Weights of a small GPT-style language model, trained from scratch on English Wikipedia: 10 heads of 32, vocabulary 3128.
MLP neurons of a small language model. Each row is named by its layer, matrix (up: input weights) and neuron, and shows model dimensions 16-111. Each number is 128 + 32 x the weight over its row's rms, rounded and kept within 0 to 255. Numbers have three digits each.
After each neuron's rows, "fires on" lists the tokens most often at its 100 highest values on Wikipedia text that the model never trained on; "fires in" lists the words (lower case) most often at its 100 highest values on Wikipedia text that the model never trained on.

L9.up126:081120070150180187100125171167109124074156143133118121093090127127123144130129161105120200149146128110167125160090102112107150140139182054142069119099141080159107221068078107110124192139182139097090095133127154106113099209116153112090163126117121169177123138077142068102086189091087092123
fires on: " released", " built", " written", " produced", "ed", " opened"
fires in: "released", "built", "written", "produced", "opened"

L8.up207:107110124089139178145200091127099130094093107085135141090110131180175125117109154129112138141156122111092114055113155107173108164081179118144131149136215117168115114093141032099114164133208185105193082111133146177089147084088157120132154155122088138130178100114130107124171128096119143138
fires on: " as", " James", " appointed", " named", " JP", " Mac"
fires in: "as", "james", "appointed", "named", "jpn", "macdonald"

L4.up57:141138114139124104119119090195089089159175118146110092129108159137091093105083082126173056121140115127146062134153141099118143118143146036123127097122085125149099120090175150097110188069073139099122102122166141128168136142123102140151122125072155161105134108107149154120151140145156093192
fires on: " which", "acing", " Rail", "I", " JP", "resent"
fires in: "which", "racing", "jpn", "representatives", "railroad", "inchi"

L4.up1029:197131184127117153136140097115180177127123149145087117137176122100114105132176128174141098164102084210088150123143139104121162138116096112155100156146114108058129179208196125105127084164124087094079096080223093154083172102115118106087114167147112122142132182102172138107116148100108094108
fires on: " that", " site", "History", "ire", " Virgin", " what"
fires in: "that", "site", "history", "virginia", "what"

L6.up357:171167099165119119133106163146092146141122123133161112143135166154110111133114075149113146158213188074128100131098108158074134104122140116130138133134094124178173124119122094082067173148125090144074115116099074156160134122138111182071171183110149092135118139118161157111095172141153077093
fires on: " are", " were", " at", " for", "ations", " and"
fires in: "are", "were", "at", "for", "and"

L4.up1166:062133159112171127145147125118175109081126099112116156113102167134129140183119147138112138102106137084103130139112134138128126137147114137121122117142172113110150156090104090117097177159080132158181135173147098109136118103095135086154044162195156077139100122143147155136119108131128125078
fires on: " career", "ster", "born", " early", "reat", " is"
fires in: "career", "born", "early", "colchester", "is"

L6.up85:101187106125116064209177116170130087097122106064121110089138097144101079086087128112151156036091119126128128164104102089120093160107080116116076134147143147107147121150139133082129071170139123114152170152132151078170135120121097119040225127168097147117113148171103101101119141119163171124
fires on: " to", "ess", " by", "pl", "f", "erm"
fires in: "to", "by", "jessica", "girlfriend"

L4.up1198:178146148166091055092122060163107104112108132104203087106144105138069072092088166109141072153142129135146181212126102162127118105137052133125088127104105133089156127160161177141110102130160104107125132141114127172118164093148102133142134106065098161133135080084160140169107077069119158132
fires on: " late", " early", "duction", "ached", "-s", "ter"
fires in: "late", "early", "reached", "production", "introduction"

L9.up479:123156105083121211132174129173128135126156137090106165165139107135179148142133104138149099132127073150163103139124104091148061113181096181143135118127178159159134174106147139138107085172123160187129106086175131114114172156122147065095104083154073145135084190100147123130131133097143105117
fires on: " a", "est", "p", "l"
fires in: "a", "auspices"

L9.up879:119129097112104120163145138073113075091143098124127140056088161077088121151124151099149094128130124101173143194117232188138124100083171153168115106133100155177129142176125123153126091105122112188131138132172135085127077210130094101125170123118150100150067139165148122122136129163158129142
fires on: " by"
fires in: "by"